From a checkpoint of a small transformer trained on Wikipedia.
Architecture: RMSNorm before each block, untied embeddings.
Training: a variant of Muon for these matrices, 528M tokens, 8050 steps.
MLP neurons of a small language model. Each row is named by its layer, matrix (gate and up: input weights) and neuron, and shows model dimensions 0-95. Each number is 128 + 32 x the weight over its row's rms, rounded and kept within 0 to 255. A neuron's up and down rows have the sign that makes its largest values positive.
A block is one neuron, or neurons of one layer that tend to fire together. Before each block is what it responds to, as a language model described it from the Wikipedia text at the highest values.

Responds to: Subject-phrase continuation. Mostly "of" after a critic's name in review sections (Kyle Anderson of Entertainment Weekly), plus "and" joining parts of a subject or list (His mother and aunt, jazz and flamenco).
L9.gate33 [129 111 120 132 137 139 140 183  96 179 110 110 174  77 160 133 127 158 170 140 138 154 220 144 133 147 123  74 158 102 162  97 188  96 131 109 184 101 173 139 164 148 122 136 160  89 109 120  87 127  58 163 147 143 111 168 117 170 131 136 137 171 153  82 131 142 134 136  93  93 115 109 171  87 173 129 102 197 128  82 133 105 126 195 143 106 111 108 179 130 162 152  94  93 130 150]
L9.up33 [114 137 156 113 136 135 140 176 133 116 178  83 179 133 128  99 157 120 134 105 168 222 160 145 123 108  65 102  85  47 159  95 113 115 144 161  84 167 124  92 106 178 102  68 142  76  84 149  98 140  96 188 105 124 119  81 128 209 120 103 158 180 111  98 141 137 131  94 161 115 103 142  80  96  95 138 154 133 107 112 127 119 123 107  56  96  72  68 139 158  95 129  64  75 135 150]
L9.gate496 [178 210 112  95  63 178  97  96 136 108  84 144 109  93  94 161 105  91  94 129 130 126  99  79 167 160 130 101  90  87 179 154  95 118 146 171 165 145 136 149 156 115 158 174 179 116 111 138 141 146  78 157 115  87 169 111 138 178 149 119 187 160  98 122  86  63 131 215 118 151 173  80 178 105  74 130 142 101 140  78 109 136 122  69 131 102  95 110 125 145 139 136 111 114 170 121]
L9.up496 [133 121 153 123 150  57 100  92  98 136 109 174  73  63 126 164 140 116 124 114  64 172 108  74 104 132 177  90 175 136 142 138 147 128 160 227 211  95 114 134  97 132 113 138 100 167 106 146  88 114  97  83  77 111 158 165 124 129 102 115  89  92 131  93 159  53  93  89 162 124 114 151  84 114 143 103  62 125 164 132 146 122 162  94 127  86 149 201 102  97  96 137 123 102  99 125]
L9.gate551 [114  93 161 110 127 106 139 154  25 133 147 153 125 176 135 143 111 102 140 107 127 153 148 173 120 106 136  80 180 133 134 104  63 124 197 159 107 155 165 150 113 173 133  96 160 110 105 100 107  92  63 144  95 160  74 131 193 127  89 107 109 117 157  62  75 144 116 117  73  80 103 158 146 122 152  49 126  79 151 105 128 151 125 108 122 158 117 139 139 126 104 161 199 126  80  99]
L9.up551 [115 125  98 103 159 121 105 115  97 215  81  59 222 125  68  84 112  60 153 152 133 160 141 168 127 127  96 155 133 124 121 148 113 115 102 154 131  80  80 127 111 139 106  63 177 129 111 133  96 179  92 132 132  99 117  78 132 181 106  85 142 114 106 131  84 113  91  86  68  67 150 133 185 111  96  89 109 118  77  97 102  91 111 133 155 141 121 113 142 140 159 178 134 121  96 108]
L9.gate907 [150 141 157 118  93  81  66 129 106 123  42 116 166 143 162 163 137  69 146 159 128 135 123 149 139 163 134  86 127 159 179 139 134 107 163  93 133 172 121  73 137 138  73  99  99  77  95 123 168 149 155 135  37  78  59  84  81 129 171 102 107 109 143  98 123 124  78 130  95 110  69 105 175 114  90 155 141  89 132 138 137 135 141 111  93 198 116 160 108 172 139  90 104 115 176 137]
L9.up907 [144 127 151  80 145 137 124 156 138 105 116 104 114 152 212 107 158  97 114 163 128  41  71  97 123 158 152  89 113 145 122 152  87 121 119 134 146 166 178  91 125 102 171 159 150 139  95 172 137 171 122  70 145 146  77 116 147 139 189  79 177  92 131 155 106  82  64  92 141  77  80 117 176 137 136 108 162 115  93 141 135 127 154 199 126 159  48  87 133 162 171 104 166 110 132 129]

Responds to: Critic reporting verbs. Main verbs right after a named critic, outlet or study in reviews and arguments, such as said, stated, described, commended, argue; weaker on other verbs and "on".
L6.gate318 [113 174 145 119 116 134 208 153 162 145 176 140 119 136 125  90  38 153 135 142 110 111 132  99 162 141 140  82 141 133 155 111 103 188 149 145 180 121 119  96 105 160 159  77 129 138 134 161 197 137 120 201  87 118 186  67  94 163 126 144 147 149 110  70 133 142 140 149 133  81 122  33 103 105 124 156 174 126 131  88 158 102 178 132 132  98  85 140 130 107 134 103 132 111 124 140]
L6.up318 [170 114 119 129 189 157 133 122 122 103 100 142  42  99  80 108 107 180 118 138  71 114 125 164 125 121 145 147 175 171 203  91 132 137 169  51 120  90 144 143 186  93 163 137  92 133 105 116 135 161 116 151 137 122  91 101 127 185  77 115 162 114 139 119 146 112 100 134  98 136 121 101 118 165 120  93 139 129 129  77 224 113 101 160 159 149 146  97 127 127 116 105 146  94 122 161]
L6.gate413 [145 121 132 140 125 146 116 110 174  76 123 177  83  64 116 129 162 108 118 181 118 180 160 146 105  44 133 123 160 117 127 163 146 141  92 138  81 107 202 147 114 109 105 146 100 141 132 156 119 137 152 107 175 153  86  69 164 127  68 143 121  73 122 127 134 104  92 170  66 125 104 114 119 179  47 119 124 208  91 128 149 163  94 170 101 122 168  96 126 127 128 130 136 124 144 172]
L6.up413 [149 175 125 132 118 140 151 145 135 118  57 181 119 113 100 166  60 116 104 110 118 116 145 139 125 183 127  67 141 134 152  87 112 163 116 100 158 132 109 119 130 140  87  96  53 107  94 125 158 121 132 151 111  83  70  97 144 155 133  99 106 101 158 140 129 131 131 122  77 112 103 144 172 117 121 175 220 209  65 128  95 132 149  85 118 150 124 155  84 195  92  97 160 144  91 154]

Responds to: Place-name continuation point. Mostly the comma right after a city or place name that precedes its state or region (Raleigh, North Carolina; Mississauga, Ontario), plus direction words like south-western, north, Southern, and "of" before a place.
L9.gate356 [104 143 112 113 157 109 132 113 145 115 146 125  98 152 139 155  97  40  75 164 135 133 122 145 111 109 163 139 147 126 170  68  86 160 150  91  91 167 146 142 106 138  98 105  95 113  79 141 134 134 180 129  78 148 103 180 223 100 130 134 122 126 197 129 185 157 200  79 136 205 140 135 131  87 129 205  95  98 108 123 106 122 123 158 220 128 100 144 126 109  96 109 137  65 176 119]
L9.up356 [167 124  88 130 170 152 147  79 112  97 114 129  64 150  91  99 108 117  98  97 145 173 116 118 161 150 124 129 101  76  91 150 137 166 120 183 106  93 106 101 132 105 200 153 114 106  99  81 129 140  96  88 132 140 132 159 102 107  99 120 188  94 100 110 124 165 149  96  26 110 143 135 111 119 188  73  91 142 142 155 125 147  70 140 204 118  89 109 147 159 112 169 129  92  99 182]
L9.gate538 [141 153 113 105  61 137 157 118 162  86 145  83 156  78 164  79 158 106  88  86 202 109  98 146 105 133  83 189 114  99 108 126 120 149 141 149 147 136 152 111 170  93 140 144 142 137 159 142 157 103 153 100 164 117  97  95 111 151  84 104 108  52 125 203  87 142  87 164 116  94 148 112 160 112 191 126 122  93 156 122 140 133  89 184  74 128 118 131 151 135 178 115  46 182 161 138]
L9.up538 [118 109 117 101 173 102 120 163  88 165  81 118 143 177  50  94 104  50 114 155 153 157 131 178 146  98 103 111 165 131 132 138  78 158  72 146  62  98 118 162 155 172 146  97  99 156 118 119 194 125 151  70  96 143 109  98 147 145 107 104 119 166 208 202  61 138 139 146 113 123 141 141 183 101 145 114 180 115 107 108 124  94 149 150 115 126  25 136  96 101 151 156 180 123 141 149]
L9.gate753 [ 97 107 119 130 129 136 148 124 145 110  99 126 132 137 114 116 198  92  92 102 127 105 104 146 162 153 105 112 118 146 101  67 156 192  80 151  72 137 134 152 154  80 172 146 137  85 103  88 134  96 116  87 153  97 167  95 137  99 147 103 100 105 104 147 108 130 114 104  70 103 124 103 110 106 123  95 124 115  76  90  94 142 142  75 193 158 143 146 108 184 167 179 152 102 142 152]
L9.up753 [114 172 176 114 144  97 223 126 127 119 145 119  96 117  55  84 155 105 128 110 157 123 128 175 223 112 133  40 158  94 149  95 114 150 123 181 142  84 136 136 104  97 152 104 138  96 158 113 139 178  90 123 169 140 206 118 167  92 154 134  91 127 140 107 105 161 114 105 145 171  72 102 116 139 147 158 165 180 128 144 108 167  77 157 100 113 125 141  75 100  76 108 105  64 135 123]
L9.gate925 [149 121 110 140 206 126  95 110 178 152 139 134 133 140  96 114 102 134 116 114 164 188 124 130 160 196  87  95 135 115 158 151 158 140 135 105 130  99 106  79  73 127 144 164 180 110 170 155  97 124 166 166 203  66 144 142 149 149 153  74 109 116 149 176 177  65  98 193  91 189 159 125 191 124 130 140 148 103 127 134 106 126 103 100 134 138 120 144  97 130 119 118 136  93 147 132]
L9.up925 [143 122 136 129 158  53 106 153 120 127 151 179 118 134 113 101  94 122 124 155  95 110 110 115 133  88 127 139 130 204  94 169  95 128  74 163 100 149 149  96 130 115 135  82 160 100 149 121  56 108 186 115 123 104  94 135 157 139 144 110 166 134 156  87 179 198 134 116 150 154 170 122 152 207 185 147 117 154 129 176  98 164 133 151 190 160  95 188 122 170  81 128 116 116 155 138]

Responds to: Place name anticipation. Prepositions, articles and commas right before an upcoming place name, as in "a village in", "the southwest corner of", "Township, Barry County".
L10.gate105 [129 125 143 103 152 162 158  77 145 164  78 162  71 112 107 179  83 116 123 194 141 115 181 158 128 121 161 115 149 164 188  67  97 187  96  97 121 113 124  54 139  97 200 118 184 120 124  77 141 161 181 122  54 163 160 125 119 140 109 143 140 122 120  89 148 182 155 118 103 145  95 161 141  99 181  79 112 150  96 188 129 165 107 109 105 172  93  84 185 123 166 135 119 154 159 168]
L10.up105 [ 90 125 106 151 176 143 131 148 101 151 129 139 118 126  65 164 191  94 146 105 117 106 126 113 159 165 158  72 129 124 120  73 144 132  51 147  88 153 156 105 125  65 150 115 127  63 157 121 100 136 139 129  94 119 172 180 108  68 130  78  56  80 120 128 127 100 130 187 174 138 179 150  86 114 128 179 185 173 141 106 202 188 121 176  88 179 129  93  84 121 140 151 104  82  83 173]
L10.gate141 [ 80 146 167  72 111 116 100 110  62 155 134 121 100  83 130 186 138 126 108 120 113 134 168 130 149 101 149 132 132 103 112  86 160  81 108 157 135 115 181 120 159 132 131 132 142  65 125  89 159 121 158 140 107 140 110 140 115 125 164 123 148 155  70 144 161 137 167  61  67  63 195 113 159 114  73 147 120 154 127 130 111 146 138 146 119 217 178 134 156 149 150 117 172 174 109 122]
L10.up141 [151 129 129 158 123 133  98 127 132 150 152  97 113 167 112 122  85 120  98 161 110 161 127 179 132 152 146 165 158 134 110 225  78 136 116 145  95 151 143 140 187 157 108  99 134 126 166 126 170  90 167  90 173 142 185 100 190 109  94 104 178 121 185 153  78 120 103  87 126 119 135  74 100  96 137 135 126 107 148 112 116 112 104 127 122 157  89 110  80  63 104 149  54 116 179 118]
L10.gate217 [ 52 101  88 142 140  84 190 108 129 133 116 131 103 111 134  82 159 101 153  91  82 121  88 154 132 150 157 113 141 174 120 126 114 131 163 184 121 146 142 183 164 131 179 126  96 119 197 101 114 170 162  89 140 105 148 117 150 115 110 137 145 137 113  90 157 149 110 114 207 163 144 142 161  86  80 117 152 127 201 103 201 210 160 164 169 136 125 173 111  70  88 177 112 149 140 183]
L10.up217 [139  91 122  83 109  89 107 135  58  87 142 125 108 122 138 123 140  82 128 149  49 109 147 120 127 108  99 174 173  77 103 141 139 147  95 137  95 133 119 164 183 150 129  95 166 151 117 145 122 161 136 107  82  79 110 176 165  73 143 135 138 131 133 138 118 168  93  46 185  99 125 135 124 159 103 139 119  98 148 103 121 123 157 184 149 169 171 128  72 125 151 159  81  72 123 107]
L10.gate303 [134 114 133 183 140 176 131 139  91 125 120 120 100 113 120 105 161 117 136 190  69 135 123 154  88 141 160 143 133 147 106  73 159 105 107 128 145 158  96 114 143 170 123 136 124 113 107 141 174  37 149 116 125  84  95  79 137 144  79 119 160 114 124 117 140 144  83 114 133 119 178 135 111 126  97 132  97 168  77 167 175 126 185  86 148 167  26 150 175 177 134 110 109 119 167 133]
L10.up303 [140 123 104 124 134  99 138 122 103 142 112 127  71 100 187 145 116 167 194 113 146 109 103 100  97 147 115 144  93 103  47 137 137 148  89 113 142 222 116 124 186 180 146  95 130 104 133 137 106 166 118  89 168 132 155 104  90 162 148 113 135 131 135  89 151 117  91 110 141  78 128 129 183  72 124 114 111 119 192 171 109 170 143  74 125 120 114 150 150 153 145  92 143 128 128 191]
L10.gate435 [114 168 159 132 127 124 158 113 122 146 128 201 163 159 126 185 140 136 180 126 164 139 174 166 123 192 154 151 181 139  97 185 154 157 148 152 111 134 152 125 111 123 149  82 194 159 151 152 139 148 118 115 119 116  78 127 138 187  33 147 137 114  94 185  91 139 187  48 164 110 151 156 114 105  83 101 109 100 104 100 150  82 141  63 116 129  53 134 156 149 108  99 119 112  83 132]
L10.up435 [ 98 101  95 125 154  94  79 134  90  84 120 131 140 201 172  95 126 130 170 138 170 102 122 127 168 134 169 146 128 149  81 108 137 121  97 160 134 102 139 109 158  78 167 122 110 170 172  71 141 205  57  74  93 100 101  95  85 177 116  96 137 180 115 145 125 133 140 107 175  98  86  91 127 138 121 148 109 129  98  84  93 152 188 136 172  75 118 156 155 105 140  88 130 122 137 128]
L10.gate799 [ 33 165 120 107 125 160 139 140  92 169 101 116 130 104 115 168 122 154 181  98 106 164 126 168 175 131  88 127 144  90  62 121 183 133 162  84  22  98  99 139 126 138 167  81 113 118 123 154 138 102 131 106  75  74 136 131 129 154 186 167 130 130 129 135 114 119 120  82 111 115 134 132  84  95  94 122 135 117 124  73 156 113  70 113 155 177 126  91 141 179 136 116  44 136  83 225]
L10.up799 [ 96 132  83 212 150 153  91 124 148 142 141 121  77 125 125 125 146 168 141 167 150 154 158 157 124 142  45  84 144 155  97 145 103 143 124 145  67 152 182 148 183 131 106 137 150 152 114 132 225 116 144 166  86 142  85  89 148 157 135 138 146 159 104 129 149 117 112 102 128 113 103 172 142 129  96  94  96 123 123  88 103 163 130 175  78 154 105 153 124 111 111 156  95 136  52 149]
L10.gate813 [ 65 110 173  75  84 171 112 105 112 158  93 150 187 103 125  81 100 154  83 120 127 137 120 130 140 109 168 186 157 106  95 147  93 134  97 151 112 129 132 102 184 135 135 129  99 136  84 122 159 142 161 116 141  91 142 134 120 106 154  88 141 103 115 191 128 140 112  99  94 145 181 102 153 178 103 142 118  73 204 157 118 184 157 145 157 164 158 149 105 154 130 151 145 117 132 180]
L10.up813 [ 52  70 162 168  76 171 121 153 152 121 183 168 141  70 160  76 146 121 147 115 107 114 130 126 171  79 223 146 142 129 162 130 137 152 166 142  95  52  82 109  55 100  98 129 131 186  94 142 173 110  97 108 127 122 103 179 128 134 224 161 151 144 104 105 107 106  80 121  88 137 146 145  94 157 143 158 120  69 115 146 100 171 105 124 129  79 201 111 175 151 119 129 165 116 107 159]
L10.gate988 [ 83 130 138 142 104 129 101 154 125 146 144 138  91  73 172  78 126  81 119 125 134 137 153 116 105 133 173 101 152 129 106  57 119  43 168 120  79 174 169 149 157 166 111 120 157 131 143 119 172 152 160 128 129 154 120 115 172  95 174 121 144 108 192 151 104 176 106 114 129 124 137  92  95 175 119 160 135 105 197 114 109 116 184 118 109 192 121 169 114 155 127 153  92 116 155 182]
L10.up988 [153 145 190 126  87  92 167  95 133 177 167 128  89 120 127 101 107  77 145 102 127 124 132 150  84 159 102 127  98 194 108 102 125 129 144 150  87 129 156 216 121 160 141 140 164 168 128 145 160 133 166 145 108 177 159  67 160 125 184 117 153 154 161 159 114 187 151 160  97 105 170  74 160 170 125 137 100  74 139 128  96 188 156 114 129 140 106 120  67 171 131 184 134 120 157 185]

Responds to: Before place names. Connecting tokens such as of, in, the comma, or between, plus direction words like South, that come just before a place or institution name, e.g. "throne of Wallachia", "County, Indiana", "City in Zeeland".
L6.gate115 [137 133  98 119 153 122 105 157 138 140 117 120 220  53 106 129  85 133 110 152  98 149  77 186  96 180 105 105 122  66  92 119  63 136 104 165 156 128  96 114 113 120 120 135 183 146  76 120 205  99 171 110 142  88 182  45 167  85 151 142 172 125 147 156  94 133 106 103 126 147 132 178  88 123 126 141 108 147 112 118 121 146 105 129 152 126 148 146 155 111 133 138 104 147 122 163]
L6.up115 [ 81 147 131  71 139 155 136 114 102  96 108  88 162 102 131 115 144  77  68 182 127  85  61 185 174 160 118  88 130 165  99 126 152 133 121  79 134 110 154 116 129 147 156 175 174 154 145 206 134 140 149 139  91 117 125 160 135 103  99  43 155 132 143 110 150 152  85 159 132 156 144 160  50 120 173 181 106 150 126 121 152 139 140 125 214 113  88 156 133  90 169 105 155  83 169 131]
L6.gate449 [134 160 155  90 119 158 158  90 136 105 169 150 112 126 151  93 103 105  86 116 112 107  86 158 118 151  77 111  91 121 105 153 155 156 149 148 191 176  86 146 123 154 178 117 140 206 118 110 139 103  88 138  57 162 208 107 156 115 161 162 133 108 112  61 141 163 149 106 128 134  99 106 132 136 165 139 116  96 159 106 103 152 137 163 148 120  71 136 126 100 157 139 171  81  70 179]
L6.up449 [121 131 120 138 132  99 154 100 129 120 155 138 159 150 114 108 132  73 120 162 137 131 128 133 170 162 128 125  95  64  84 123 161 142 155 137  98 135  56 123 149 109 105 137 152 135 130 123 170 170 156 126 153 179 135 105 173 141 100 183 109 100 152  89 144 151 127 119 173 108 134 159 113  94 147 142  96 107 155 110 112 197 114 132 172 118  65 122 190 124 150 117  99 140  62 210]